config = dict(
    intermediate_size=1792,
    vocab_size=2984,
    attn_scale=0.125,
    bias='none',
    init_std_up=0.0172,
    lr_mult_o=4.0,
    beta1=0.93,
    lr_head=0.00588,
    max_grad_norm=1.0,
    warmup_steps=200,
    doc_mask=True,
    train_tokens=434900000,
    dataset='wikipedia_en',
)
MLP neurons of a small language model. Each row is named by its layer, matrix (up: input weights) and neuron, and shows model dimensions 32-159. Each number is 128 + 32 x the weight over its row's rms, rounded and kept within 0 to 255. Numbers have three digits each.
After each neuron's rows, "fires after" lists the tokens most often just before its 100 highest values on Wikipedia text that the model never trained on.

L17.up727:090156110126112051071109110102141148152162078140124081112183096143123174158163121081052162148119095104121172140165137142153073123144173125120092121150128150084108148142121137173119134118135140122141157143103135190069096134120081165091116058144179135147154083122152130138102113109127174091133119135122131156126094145135160119091115106097153174152100097094096106133220128139143106083166
fires after: "m", "W", "D", "M", "(", "w"

L17.up1362:096109103138146111119203158141105105121067073172113148153153129137091117175181130127099066116128141109112105146108126137119092052076105154179126164054099095110117104113076124107127093157186072158172202149163118167115162132122158117118121170147087094134174111149129089122130197187145130185085116129109136122144185098136113138134108127084103143122097085153124140167102149171097151120128
fires after: "of ", "the ", "'", "The ", "among "

L17.up1783:159105110153109119074141170173086089133147131097116085191157128071137154158125135113074070162103156124117107079206205145089133143032154145137120087103113124165113126101094126196124117131135155147147125127130090141079147123141105108088131121182141159123080147159142152130155119144140122075184121193062158116148170093115116117109107129068146142144095123169142133104149189169064159138113
fires after: ",", ".", "-"

L4.up501:139154185149094123139136083124099131126105142140135153139167105125109124123122106109078141080086119050121104186112096066162098159083115085067088085184149134153092130075141131105141098083141112175094095074114132086132126072109073129159150087137129099124132172150162102076145065112088171125149170088146132172079204124150199153149148114112124120131116147167166196132160089122125205206118
fires after: "| ", "JP", "\n\n", "B", "R", "I"

L5.up1672:148145157147154122128147153094136113142120112091101132185139115125142140155192150157127153125082140107143167084165142164093127083120078119058123140107103123122113185142081080098122155156071166077096070133166162133118112182121128099150086153157087135072163137128148169076142057113143117118039074139129142180112193081138170133159121166130165155152135100150153186084129129153145110133123
fires after: "|", ")"

L4.up760:118111185139185085146125097104125139078147120057112138177101104112123087102164145102123115103115120126069118127121121132110188085142108172055102122114093152091099097093116090118135107125090111152108079162115179104115117102157108120114099169122095135100152120174142162123113138131169170133193157113172146162143140146142162079116168123127136103073102170144113123061202131129176108149103
fires after: "|", "===", "==", "."

L4.up568:111133125088131098119134135110090137087169156160133127116155122145156140203061190054161077111126150108098136163119170147108145126188166088134130103085142068109155136109169105123168139135078141137143141085122166150134082094073125103178120112118104117082159169125134126115080115123151091109083181120122120203150108144107152164081118115105124106162138134162095132071143118133132154104184
fires after: ". ", "\n\n", "of "

L5.up1220:148117117136158144148154139126140132124129075131143145111124129210132095146087107186170196089110153164043095083173105089108172081161078104111122180120130173096087162201063159105143112107155073088152099152180119162093113099134137216103097137125145121120189129102150128077119133109097144174151125084115162153127152135150164142133156136173106115108111142114099137165161120100153096147108
fires after: "|", "===", " ", "0 "

L5.up783:114158133139151101084208132161085132070147149084161163091144128189111137158174096113097143121153154165132099159177096171168109127095152128145079126082145093140143097137089083116139083131086126097089191140123105107089143141160149191156147141119157099152099122085115159117112154148142171162096110173161131083086087132149113157119142144121139091092126150097039140090098084099151142140114
fires after: "| ", "2", "3", "- ", "1"

L17.up141:188116033137136118090160104139144165157149047119098140118127149004156090174128110150136086155142154125082169060154139201057143129117173114075098115161124138110127156138108116131126132186034096131111108106159113120103126102153123139139128125077164147117068170181120124024155176094171161099148108120131129164111085126134118125106165083184113122057087097117078169131147128141120128149173
fires after: "===", "===="

L5.up53:154137142149219124170139100125162133139092122122141132192121148082085171085147153041133132141116165133105201126113161151131175064123118184108088203150190147154111182162084114134134149096143136123238080155136145167028116147109156101067124172107165069206165109151140155101127164086109156100105087104123138123174115212131124120106138152119153135098095185150116076134121129080093106119121
fires after: "\n", "|---|---|---|---", ". ", " "

L17.up2:151153121142158092132154113141152152086048151143121134104165128143109183165130113150134086164076113133128115139154194175132140143122125130153163124127116137113159150162076108124101101091081163109109117108122155178134105137139097174123195064098156131119115120100119181185131026124067139140083136108105120160174100135108164168110106109075155133148165083133111110118169109107110112108147
fires after: ", ", ". ", "K", "\n"

L17.up1390:156106093099090132153127186127110174129095068106074103161134176131100164111163093180161114137192127122100127115175081154160122140060140151120152173174178146183136156168105117137183122157055130120167173145157141122099169141075081113105085135089089165167134126073111209114145117113117146142123111144165152209093063118087143126119174120080177140113107186141142112058149113144117166150061
fires after: "| ", "|", "\n", "Rep", "the "

L4.up1573:140080043156074145086122110123136168156166088090140094128134209119139162111098119115117093161139113202114098157114123155168042132128070133074081095137116101121251099163172115120153108112084039122135097145085118124148075158143166173138125192162104155135113150181114154153104101144106112138160100158121101103159120175155106092165148104137123173098171190130131142144068176152090144183202
fires after: "\n", ".", ")", "|", "|---|---|---|---"

L17.up1587:134155062105118130146087109136118115168102124080147126143183159114117115153146148139085163080099128158139092181151082094121215075109095148115140155079049184049128160109109100155131141111117118091182076136137135134175094136175124186119132079145123097093152151108078236119137163126111124129185122117149148143178164108083137104155142091115092180075160126164117105110136141139138097118125
fires after: "R", "N", "F", "A", "contribu", "al"

L4.up1113:089078187170226120091102129114080195069149120152094108097162141120096126078110153123163097084137152089101128134132071111204116113128147100127129145109146135086068089094163175070145146134125100185134117091168124123145065175126172121128127142110152159142152190181110135178135108147115110124132130127110120169154107094110120126115130105103129116078151140125133129108095047148118136145157
fires after: ". ", "I", "\n\n"

L4.up1086:135137112132128115178156150106092091133101081097106101142163128175070085163151106097114111122122113155086080131101089098125184178179080182068193169120097115146121163108104136063113126107105086138112077052154129129088129109124124112166152129171149061158113150139141119157161115140124113152123155097133128090089104135153136114164094135163115069129177177093125110147116158141168131168094
fires after: "\n", "er", "\n\n", ")", ".", "W"

L4.up1504:118110106101131106133143120179076146097123139142145155156127177163119135124138178154093099135094166078146152069111129166173142179108118122186125103006135133157155182132115214082149084161132120138091164116169127154146135076190113143144163129111147174134110123116159117132123130139114090122112110075116114097107116135151130130125125147096134149102120086125201092105128102159100170145130
fires after: "\n", "\n\n", ") "

L5.up746:178137131143075162130144095119101102114156079140082061144106138104167144124134120151109134098152162111189179109143151138113138112137123158101077090083147124146140103063118102131104135091127133146153106122144111144170132161176136149140116155139136128151119113118113197104074097109142164123069156130115230172101118087160189117101155159161161122107154092120138186146113095175131065126076
fires after: "| ", "\n\n", "- ", "(", "e "

L17.up1029:044136106132120106078112157126098116138023095153171115128172154115135149127184119122076115151138095146122093102157153112130110162037040073137140147129092128107107138087143138127170140171074094129109143128125120121177154118128142118172064130134065120109144133146100102162095130143126133165134121178091126082120174146136137163168158142151106163144077113122121190098101108137113121174191
fires after: "|"

L5.up1766:115120115129152094086105134148147141114171117058105134147118115135139082159173098134145086176177175174082171106118120161098173081136101093146116133086053136191079159103118115142190146130113142101126108108127176175140149121123123131187094174178135123054124096131123145060126145106136135110062145083127167138081111117184122106146126154158138087113131187159158136065114172147095127102092
fires after: "\n\n", "|"

L17.up1789:101189112141119061126082147153168101123081166142103107138101176099106118103087082132046070104112082128150120149129159111079137132141132118161128061129121108103081119143108129126147157137177160149166193170187156145161143171166168089139116196149144124121076136133132082138087085095055119144050161125117155113111103151102074198162114208181166115088137175125129131089126158132136080145152
fires after: "| ", "medal ", "Total ", "/"

L17.up1603:064097168066131100100108179110108099139119111105139137137133136091139095097134110106055155124042140148087067110118158088115114080148126119154109168119145120162151127160129120119127128090126090135117109114107199124155083151134106095125152141110114121116144155092114138161167112184091136084175063160140150088157140102129109178140180166128084123129153107121148167120202162071146168069104
fires after: "T", "t", "sh", "Sh", "ay", "D"

L4.up1725:100151098131145106136124092164089181141141096093114108146131120120155110114125126101118130112097176158081141070146147167116179126188144162121151176111087117198109117078083128073109130137117115139144131103170146151082122087125112152147118094118106168155136096150184101164073114129180098122115122119102078162152160140123153085111139140146171115169111115151123153124140145194166154140078
fires after: ". ", "\n\n", "\n", "- ", "| "

L5.up1089:160138182185096138132102122103098090147160121081127092131161117182106086194127074168119095103154122126124101163141109053136127190110185108122161107107115091113125186088137148128091125111141117160158085090143085141184115183137080134163213079121206063081081132131157066118145102129070114138125153172143130130110156130180136130169056166112138126166100117126139135142076172137153152150146
fires after: "\n", "."

L17.up633:153092150129083162117131118105161145138073079061120118157098143217141153151071119122133104095110187132100124109125164157119124101148137119132108117136146146130125121110081120145132083071202162120161126102115148132152142120099155124118114165033136151108112101161176153089092105123157111053086200119118145118133171089113126167125109076150085141134146162079145155159097049133143118161141
fires after: "| ", "- ", "; ", "p", "O", "P"

L4.up1577:112059090139138160077138145158158149120123112095120165100136155146147142130150174089119118118101111130104052104147133117116118110148154115133155133098094089108124126166152173149133171144136100082103122153124142122075111144100100192092098167095099156183129079173097147140183122121096123098150104107121178105140111129127146099097109139089127190107140164114141163197104101165093133158100
fires after: "\n", ") ", ". ", "W ", " ", "house"

L5.up1303:114113141128085122084110148157111115156100120109129158119151130128173155145172125099092113074121068180087107143139110161139128113158120123117150152123073074106182153145167107160116083160121121103137098092135145120145195112138221189205154113127144127134148143137063145133157111117060163131083149110139145068082118173117161169152082127106130142152111197144118070131085102149165127124083
fires after: "\n", "\n\n"

L17.up1487:051125116163139120115125153135090069174139101078172093197138104121119112103169110163107097094143114122183093132153125163143118136126147118083131103135120071099120104139184158190143141168170122132177082128132104138103126122140219127164163096141092146121123133115151158093132091080079130080131141171106150119118168124087112112110120179155155150133107109122150141078122175117122177191088
fires after: "N", "on", "non", "con", "ar", "i"

L5.up1600:109133094179084155139095135181140126087210124144045143110124106132151102121095124103145137171113146136168221182096127118190106095196150088125105122040138124171143082086090167064125155153124107140083153135166181111103114165158153105173120140131116082209101124104132177128114126136158147151111048121120145075137105146127115109110135122134111097115095150094090157124111134192094051155128
fires after: "- ", ". ", "\n", "Or", ": ", "\n\n"

L17.up860:111123130173161157097063170104102153112075103197148145105140115151113178082167134120118065173115176199100074125147205137139135139112198117094096088100120129162106126139118128138155024150160132169139086115051158106138130154142096104153136128131160124113100104084113090091093146090153153136149081144100153125195117135136178107094134112167150118105180113109076104095060141138149160133168
fires after: "T", ". ", "M", "F", ", "

L4.up1659:151153186158082092136110094136107094083137132158169096124124096162132143137179150113134126088146165065110085132205094130125131110140152141117088080103082150213162081155167108133146123114154087186152146123218168126118108143162104192166142121112153135128070157108126135090113106103143135108174169128106102127096165141096162088085140156158156107074135116121155143111100087151124161143104
fires after: "| ", "- ", "v"

L4.up261:162162152164087084108140097108106064143119103055130088112170130146143104114134103107099135134102127096129103100145128121112190149150158114100134128122065086171175128066157098105075114168143146155123096078123148130131124151161072156113173099137143117117084130127116088152122084160068169096120150134130157165103188094148142106103128133164125136146126146098159155169070079198103109159150
fires after: ".", "|"

L4.up1722:108078168173102109187119122129133104110111134117145143059141158115121122109155082132123143140126121082138118165114109125149113156136156106114094115087157170151130116168142098112134165109112126225184152109111208193114096115164044153119115091158109137100086224174112090101104126156084125125114224102067110142091166131109105150148127149157255168111120140116085122104098084103144164127101
fires after: "| ", "p", "3", "App", "4", "b"

L5.up631:186101105153043107130165110156123124139159177121102097082193131095098125122108105112105164176070076125205113122102060089189130095092117108124127108140086100065152098086181140104109164172113150153140100185114115166172157158187114166150122058134112148122110088161129132138131103178112109167188156127132143145101207105158124133141130145147153135118108123104190092103088074158128169125140
fires after: ". ", "\n\n", "s"

L4.up555:109121110196084116090095150143124124151141140114125164109104167105144160118135108117122118150135168092167102139154153118125131112111080128128128138160086114101096119164109156101083179191162149118104130104094100125173114138137107174140209106144158110156105110134097126101177098206182146157138055094094118114092128132112163190144121104040149124150107222140057094129129064120085154132153
fires after: "\n", ". ", "the "

L4.up139:104141084101115136126023133106115141111191156117197092183124155129081168188158105088112107119120133158160132123152119136097132067134102155147157095118144108085073169136132121119128133115148134118147105040171105079117111143126123123147094166117090049175159140100112125113107140156181095182113175106184160150166122109090146142124108105097152103125157156127082180056132193085095080135136
fires after: ". ", ", ", "\n\n"

L5.up1393:152080074126079120123135107156112121168134148098173074146110212113098136097137150108094096180168137129158071144085110087083127102084152073109074154126128092121140136106166126104076132128074079151178135103093107159141115153189110149105162088069096082106095150160122119132131120146084115103095179074150118118134141075153098136134181138121086143173119143128117105156128083147140164099225
fires after: ". ", "\n\n", "\n"

L17.up1172:135152111150135172149132149146095154150129121117133173162165111128132110143116170059150113090151076147151115108120166102101054174145115130135078158176126126192069140163104126094089163140145140140146173155160114127119100130128088129123100161087136060111110104113138071123127111148127115094154157186151134116097122078119092174086129118078126139154112170114104155133077134120091102117111
fires after: "en", "D", "dep", "ind", "f", "Dep"

L4.up1145:098087148122206095108103187131145123122114121131117124106171186178145093104109103133112157084165154159082129115168189154085162087135086077153146194111138157138131153130133182190149139192183113118148139128119149123101115079142134076139057121137181093118125143146133102107176094106106123161156092115113155151130117174111114122110168143087119144149175127165065119139105141157160153221151
fires after: "\n", "|", "|---|---|---|---", ")", "\n\n", "R"

L4.up652:152165134125120106147138165121064161107150102088118170112107183142138136101112093177140168115136160145072108136101100096095094180131125073155112145050107086124089159116129119136136094139097094172112123124157145083165118148126075081212035117104137147115135187095135122144124090088117086138092133127172088168098162137148128095195179106058147092171130102148078121178093175153132193171148
fires after: "\n\n", "|"

L17.up577:149163115101132159142150171150134128106083131069094113141139090080181133126178077116153148130162175129143129177114130129121067091117122129145108158156151099143126169148155120143132103169127111125144171121155118131144177103133128122117049151129188115184111138095113187093158070123159119143138129178105105109165137112114159085136132125124195112122101190143118129064091172149138172132111
fires after: "\n", "- ", "'"

L4.up1586:154116099162131110138174124125091105141098110103078163077121121089096141103156126060112135084101178193123118128125194114073154109187122158122155143119109125171148102106088113162087159161127098119137076162120077099151175167124147139135072142134190093155142118152145087170094146112186157111161103159169153094132087134135114125124095115120139130111113132132116111099165210102179058187177
fires after: "."

L5.up1731:143099165086140068103143084164170137153135118136079174155149150076045115147118161121118097172114074105108146126139141154144113039103100125142167129112146145122191135125098131229109062109215102136178096099153149096088151108138132134097136170166127069126114109123176079114141140057072089135154100166165150069139127119090165102148121169105100169158134119123147125131133099100123109147104
fires after: "\n", "|---|---|---|---", "H", "| ", " "

L5.up385:160099162145127157177099114114161113132126131141142078111108107030131148172131118089124084109129130155117207124072104079102170109067096117061137189163128121157085186067107168162136112149174131147145055105125105123139124088194107071115084158149158079103134065135103149091109105129126163143170076139174149109132136112162093109203111161118070112098077087115194228092115163172136122142165
fires after: "\n", "\n\n", "==", "."

L4.up297:138146121193128154117135110115144093089126082158152058116105101164138124097110109131133134118126132158112173140156131108104125101168136109079123165093122067149139170085130096135070142105177141090184146095149163156107142109132154103179098016100134131145120151142179142109112107091096146145150141084142089153053145087121178156093132163135140174177113080147123127126102064159116144149134
fires after: "\n", "=", "\n\n"

L17.up483:066125211114100192133121131122127106149133153145105152116073125137156083186122158170161108099155128161120143161116171166040094139062128088127177090108121137129127101154140188120114100124124188145126166066121121151137106143105158130166133104136124114160093159114135174110132107101189134133191092060207091086215138110097161145129119178120091137122150133098159109145115132122111084158061
fires after: "\"", ", ", "and ", "| ", ": "

L4.up318:162114165109103120118093170137084133158173139097112133147108137162108095149104115214196156068135148129115164145096146107097130078152080107093096151109082068106095173138096116154121138100131122132108154154120157088139099134129123140187089118180061160075153152079095134077108138123118083139070139127153107084081206093189172143158102161117166105136156099075043159125168108142135117100040
fires after: "\n\n", "|"

L5.up1700:116161165095179133134143235110136172150097156133154157163130135108137118121089153196139121094146127143144140100163150223115072106109109083158134080115052154126126111153135110111134146158074161128162128137104088140068163103146176143161075146139152140082145184068066192141114104122052120134096114184094111108200144117151101190189123056105076166134111063095193134059104184148123110125150
fires after: "|", ")", ";", "s"

L17.up323:131121114089122123123095138123123127110092085128096130121146093124129157140119177112126141111114121105066125152144134151130148187097096136140129147122093120140160195151072159161103169110100163130113177072148141119140121110133108141115091101123111117171144077079118145099132035093185181114113160116162115145122190123101152182142089107156126129122110134121102124120065145169094107147124
fires after: "| ", ", ", "and ", "– ", "A ", "- "

L5.up836:112158176112154103165114234148111107076108083140146093142101137171159033111134157164159183086051114160048127095138101148076114118155119142156145154093098129106091108183095129117118132127142090099124096156177157095164131118114138178133134131106134162111166132139184172084059105094148121149095121136124132117133184072095114154101105176136160111103108119131097155154157128120150138140108
fires after: "|", "=", "\""

L4.up655:091087053130144081067134152155076056174135094128162132082142145080145159123157196086100118103118109142134082101137153155108187101107107134086143175156138144139096131137107153154125118168135083086121095108160126085136125188163182146122109111147155074159135159200108116195118161123076165146131106074121145095167144121120098122121138090125148171153134186137122102124039144144078138145175
fires after: ".", ".\"", "=="

L4.up1605:137181131158142149114193187116159112148183057105150128072128179141099121122125066144138177149144152142106165131097144080100114118109129137094104155103124122132155163146141141147111076168156166129131159141183177191141082122127170052211072083115144137103131134155156142116120104121102121125117114107156142168050169074140083140097120121111144128135160073201118130100121161100109126166149
fires after: "|", ")", "\n\n", "="

L4.up1287:118091129123079161149174162110045125160104170128134125141128165105084173132105144140128148088167107123080161043137092096126087094115136078151173122214123137113064125114082147100123144157165116115117128080108217085103107160130102142137106122147127155186144101122123121127198137142125153164154078176039166147090145156187118171084151100140120078103083101128086146179154142172145139128075
fires after: ". ", "\n\n", "\n", "- ", "ex"

L5.up293:164119181128108116138082098120087125120115139149144153146145128156115096117130100161122172097115164099087107126114131138110157076235156101127124187128079117116098159049171116123107140108142135121146096155158186100093118106151060162148122103089076139089149133105155102070110122115116187159087101061102101128125207108176240126122155137170149105115135144158101144142151061091141139147102
fires after: "|", "\n\n", "===", "| "

L17.up1717:170125120125099155196179169126131138120117144144117101097234123164147119150123122151129109193107169096159097090123164140181095153102135123118153090115110081100119141169126087125149173123088143113148141114194112143207099117102111088143142155162092074108120121108068172123068117132135120158098173128114121155061073154146101137133092168068092114165209128119074162149121170111152132130115
fires after: "| ", " ", ") "

L5.up642:146087109122152124087079111108144117151098131108139164074119107111133111150068104082138108095144158111074166152169143105156184148119134142091109115091113171159139074149114092139144110041092127141082155156168141115137183130152132115140069105143141118097050083201132106071138166134157132141147141089143110124132149080140146126173083056158110110150137098153107185083078075101139089168170
fires after: ", ", "(", "\n", "; ", "–", "- "

L4.up1024:095048148159085102148137114123153070159149125102136127105193153072136133085143097135092084125132120158135125143112135113121133131158125111110115131090133090155142146106163125096144110160077149159119139097167136125209121114171121185129138111109128129138125185216115188124104064165142143135153166085137079118105152116121137137132117110100155161165139167144160097122104081112136191131125
fires after: "\n", ".", ". "

L4.up1033:150113156086097076112109158110051090129120130100166192113159176174142067095179100082111135137142118128052178169112130122116143107120115100181085154069079167146076089085136090131156114172101100117103118119124174114166126112137109065149142125094130089113122152155125119127134120099117114120079126061119114169123180133131169121122104116060129100105151146195095105157129144117103175128177
fires after: "\n\n", "|", "| ", "\n"

L17.up12:092123123062196113176093071149129148168036074197137090222126153154167097177171145145100163131145156091134139143133151036127124118107182148150130179165124236123098108120159091117137121116135152113121147135127086138123092107112109173143170091099143130093115159087112176154090115138108110119139117157143195147133138158159164112084133124097092138159158128115147191117097155153107108159150
fires after: "A", "E", "a", "D", "i", "I"

L17.up510:135100126116108068130146137155124107082087088124154125087091138134077110150101121157151106095124151181149119134135148132087100115124113128124107149108116165096172145158199183127139102078136126146147156099132118113109163130174163138179159104104142135120126153158143140145145113105124141132119099120103132056093154161105162160078098139066129096172099157083078090128086076129164131140156
fires after: "| ", "\n", "; ", "l", "- "

L4.up394:131126090088176038115150130165159109145126120119134127144147073076088069079171131091124189169049118154089146068142135103095096118129160105098133205125153159165141116103071153060111171124176141145147091129152156083163108092131118145124145147162117091096120067117137166170120180114095132106114093158099144068089098157099100127148118121124094134125109192094109176104094118122128093141189
fires after: ".", "the ", "Lou"

L17.up26:101123133114106163181102118125097078097110067156089087182119133155098089166134132143145116127169111119120074159085149093115122139058096125183084141110141107161179135100086140151090140078160150129137150092136159091114122151116094116076095105122158088112086106118120164101161140094150178137150103118153105084163127114081110130201132141118098133039125149109145125130167101135124141126090
fires after: "The ", "the ", "T", "B", "N", "R"

L5.up570:178162158127194155160196165144144117108109088149177151129153114180160111149125140136112094158050175141076187125164127123107151139112115146145129060145056143172134164102166124120100090078136130125061175075184109134135084099179145052148164106082120128173128125100125112196128111108120135178144158101099135099106071139178110129128125103103130143116144075148135081100129104198105141181120
fires after: "=", "\n", ")"

L17.up1419:115142136170111086100056105092137116189114109212120078129170093169103114150139155169137040168144149180185139163218156088099115162194124151138120130084139086145138126128102098151110134183127119168102158111162099102043118178095100198139133097118126127122121112089082069092147091170099142153073160194108155113145103142137116124134130113120150106168142145127099193136113149129142142127055
fires after: "M", "P", "p", "m", "B", "J"

L4.up1179:168097115135120091086177099109140122181103109136152112155126122131112128059156091141128137099103120153113154163148090137174116114122125095121138115172176139149125069103163111133115124171137088140143164136069127128148132168133098122150195139058162145115062191199074085169136079077083114050124084131126097093131146143171102122100137135120151120089128127123133107125113107157069100135145
fires after: "|", "\n", "."

L4.up713:154108162066154085112134174113107135104140109159161076136131150085135092118146189126159116098149093119085199101102122156082112117150110140163170165103084136072112146144106113079114128140032116117135077113068189158116140138159198122127067161107113151113175098088136131083092122090173095135175143158160183160096177079149160101166118145107119115084075155100113159101190155152124114122108
fires after: "|", "===", "=="

L5.up755:081138165132201133182080116098071165084068128131148115116134129141139151105109103183137058135070119088088167135184142128082084105116137142145118120157124119150135077135157158127114153155143182100114113112115058129002183141179103196139153093184143098149151045075113138108109147120072166146107148186128175107111098161164100090147140217161109050135169119072078104119103143122124062091099
fires after: ", ", "Al", ". ", "al"

L17.up1443:087131100089061117140114163152170117079069090076068101112072147143115139161113129194127161122120127148116115116157169157187098122152138120170116171116133116112019112119062131137105132176148140129128121135076189165138095143145099092150146161148076134155079076039112165063118081139120163104151092142110102196052149148136140128147125154111172106159190088156091130137112098107112067110086
fires after: "| ", "- ", "by ", ", ", "– ", "G"

L4.up1244:101121135152160118168137134111162081117150127056096115161108129092103117127096118109078100166160112183125136147084150123109138101078127149124122162149151165104123187144088115124115150097088111082214061117153127145100139129076108134098076169132146104203134131153140119105137142111157122104101079117188150153199112119129102099105175091124112145103103153147136100193086162095109171157167
fires after: " ", ") ", "\n", ". ", "\n\n"

L4.up496:123126118163157141163110090134098140179147148140193093178198133118153113157146074123131127155106093113127141139093153096152117138111214137153086144094166073094086110101158118084105129121065121156150081144114131091117184129136131062171166117079106132126097163154130129123143143147157130043097132107139122138124173147124122140118123156080169145082150083116172124101142128135117179128160
fires after: ". ", ", ", "\n\n", "and ", "s "

L17.up961:110154120095147134132152048127175183132117036081131145147128143096136083132152121062130125165053156148128137117121141153154093084112174120131124086154156117095121120108103142059125147150170120163053101091061115108097132106105100109149118115117168140180120164048136127124165127087050132124093059107115089105123147148117108152157114120131139142142142120167105131118131151108138066115125
fires after: "| ", "to ", "the "

L5.up163:191117141121081089142116142121111204116150091106138118146141188150098121058087091130106163113138164047127098162109143092136120116153120104104134147091168109177110130097143121141144124137143137154151170108149136089182152180165097073189068117140130117090113199146056103149106122150115041107093121135117092152100159149142150091199144112058125134133144074129114116120114140146106190095145
fires after: "\n\n"

L17.up1181:152195115157124141138135131106182175153040083138120106127165155152144150171107127087134127117127206150150167097114131151169074086134152131117073083130117212149201140136163182111085111109111145130149182076152126144087169105124102125154103098107217152121155139112141106134111166168119081096066149173135098077120056090093206122085133114135175162098153163120090169046178155195146094113115
fires after: "| ", "- "

L17.up833:159142105136111111202152093185126100168148100114091126142146205149123082120126144085078136159128145074134152117166125138167162170164170107105148128138160163088065068137105125082166118145104193162159134058166144156197147116097130157150084144137152097198116114159143140108075113111084138109115089090099153107165147142151157106162080153150117128156111150153119139139092139080118098181109
fires after: "| "

L4.up1236:138092194166160124125090090138112111134185053086150127106116161166117084144124138115135141147130172108062175058124083157114177091109111116149089156070133136094078137126086118146135161097088094093160158141128035101175124100138136188132091102044137118105066113178189097106113122138152116114093122117099128138137157108110158112159124089101165055129150151162089130116120128149120148149126
fires after: "|", "\n\n", "round "

L5.up867:146060134136080101134128134151106132146172173081114119088168153089148121057132115080126122161161170140113132189081163146158127107153166105160102156089131099183146155146176109126140051193113046159093154107202181138181072122125145115151158119120156161141103181220075118139121135141126141087124140068130108146129158146151135099100119127095134117129098118123082146144143124089097114093180
fires after: ".", ". ", "Z"

L5.up921:109125189094164250107150143166137129142126189097147127104130147107126131094151139085150150113103144183154210073170155161126111076065095079163106121207121137096087145127125139138072145129112094166116136122085094165125144125174115145085211082109163168141133082082090149150070087147107185108184121146121091168155151152139095145133174115119121130068152162137077159169144013134108107165138
fires after: "\n\n", "=", ". "

L4.up838:173144132123140089098120104146138128128111098180135143074145141146084164160123105109118184100090147141105119146107141108114185112125092135095131114171092115164143164137150143103097095158174152124129171160134125130101070148146107108152095101122182134110109125134107070142080130153054164122108101122107145106126159120164143143085092115082143120138113091100119160108142132135148069136134
fires after: ".", "\n\n", "career", "|"

L17.up599:151132121165166089153116094069169083115125133133140066161143068098152168120175135155130112102125158130125072116129111084075148141122090175095092106153093163119144166135095155080151099138136101148147169163147110164080083166133093110052137138046075100122081058111114106170113120134156140107185145095062138084123101120113170176135171123170133117082132098148084142114144128162109112134135
fires after: ", ", "Il", "New ", "."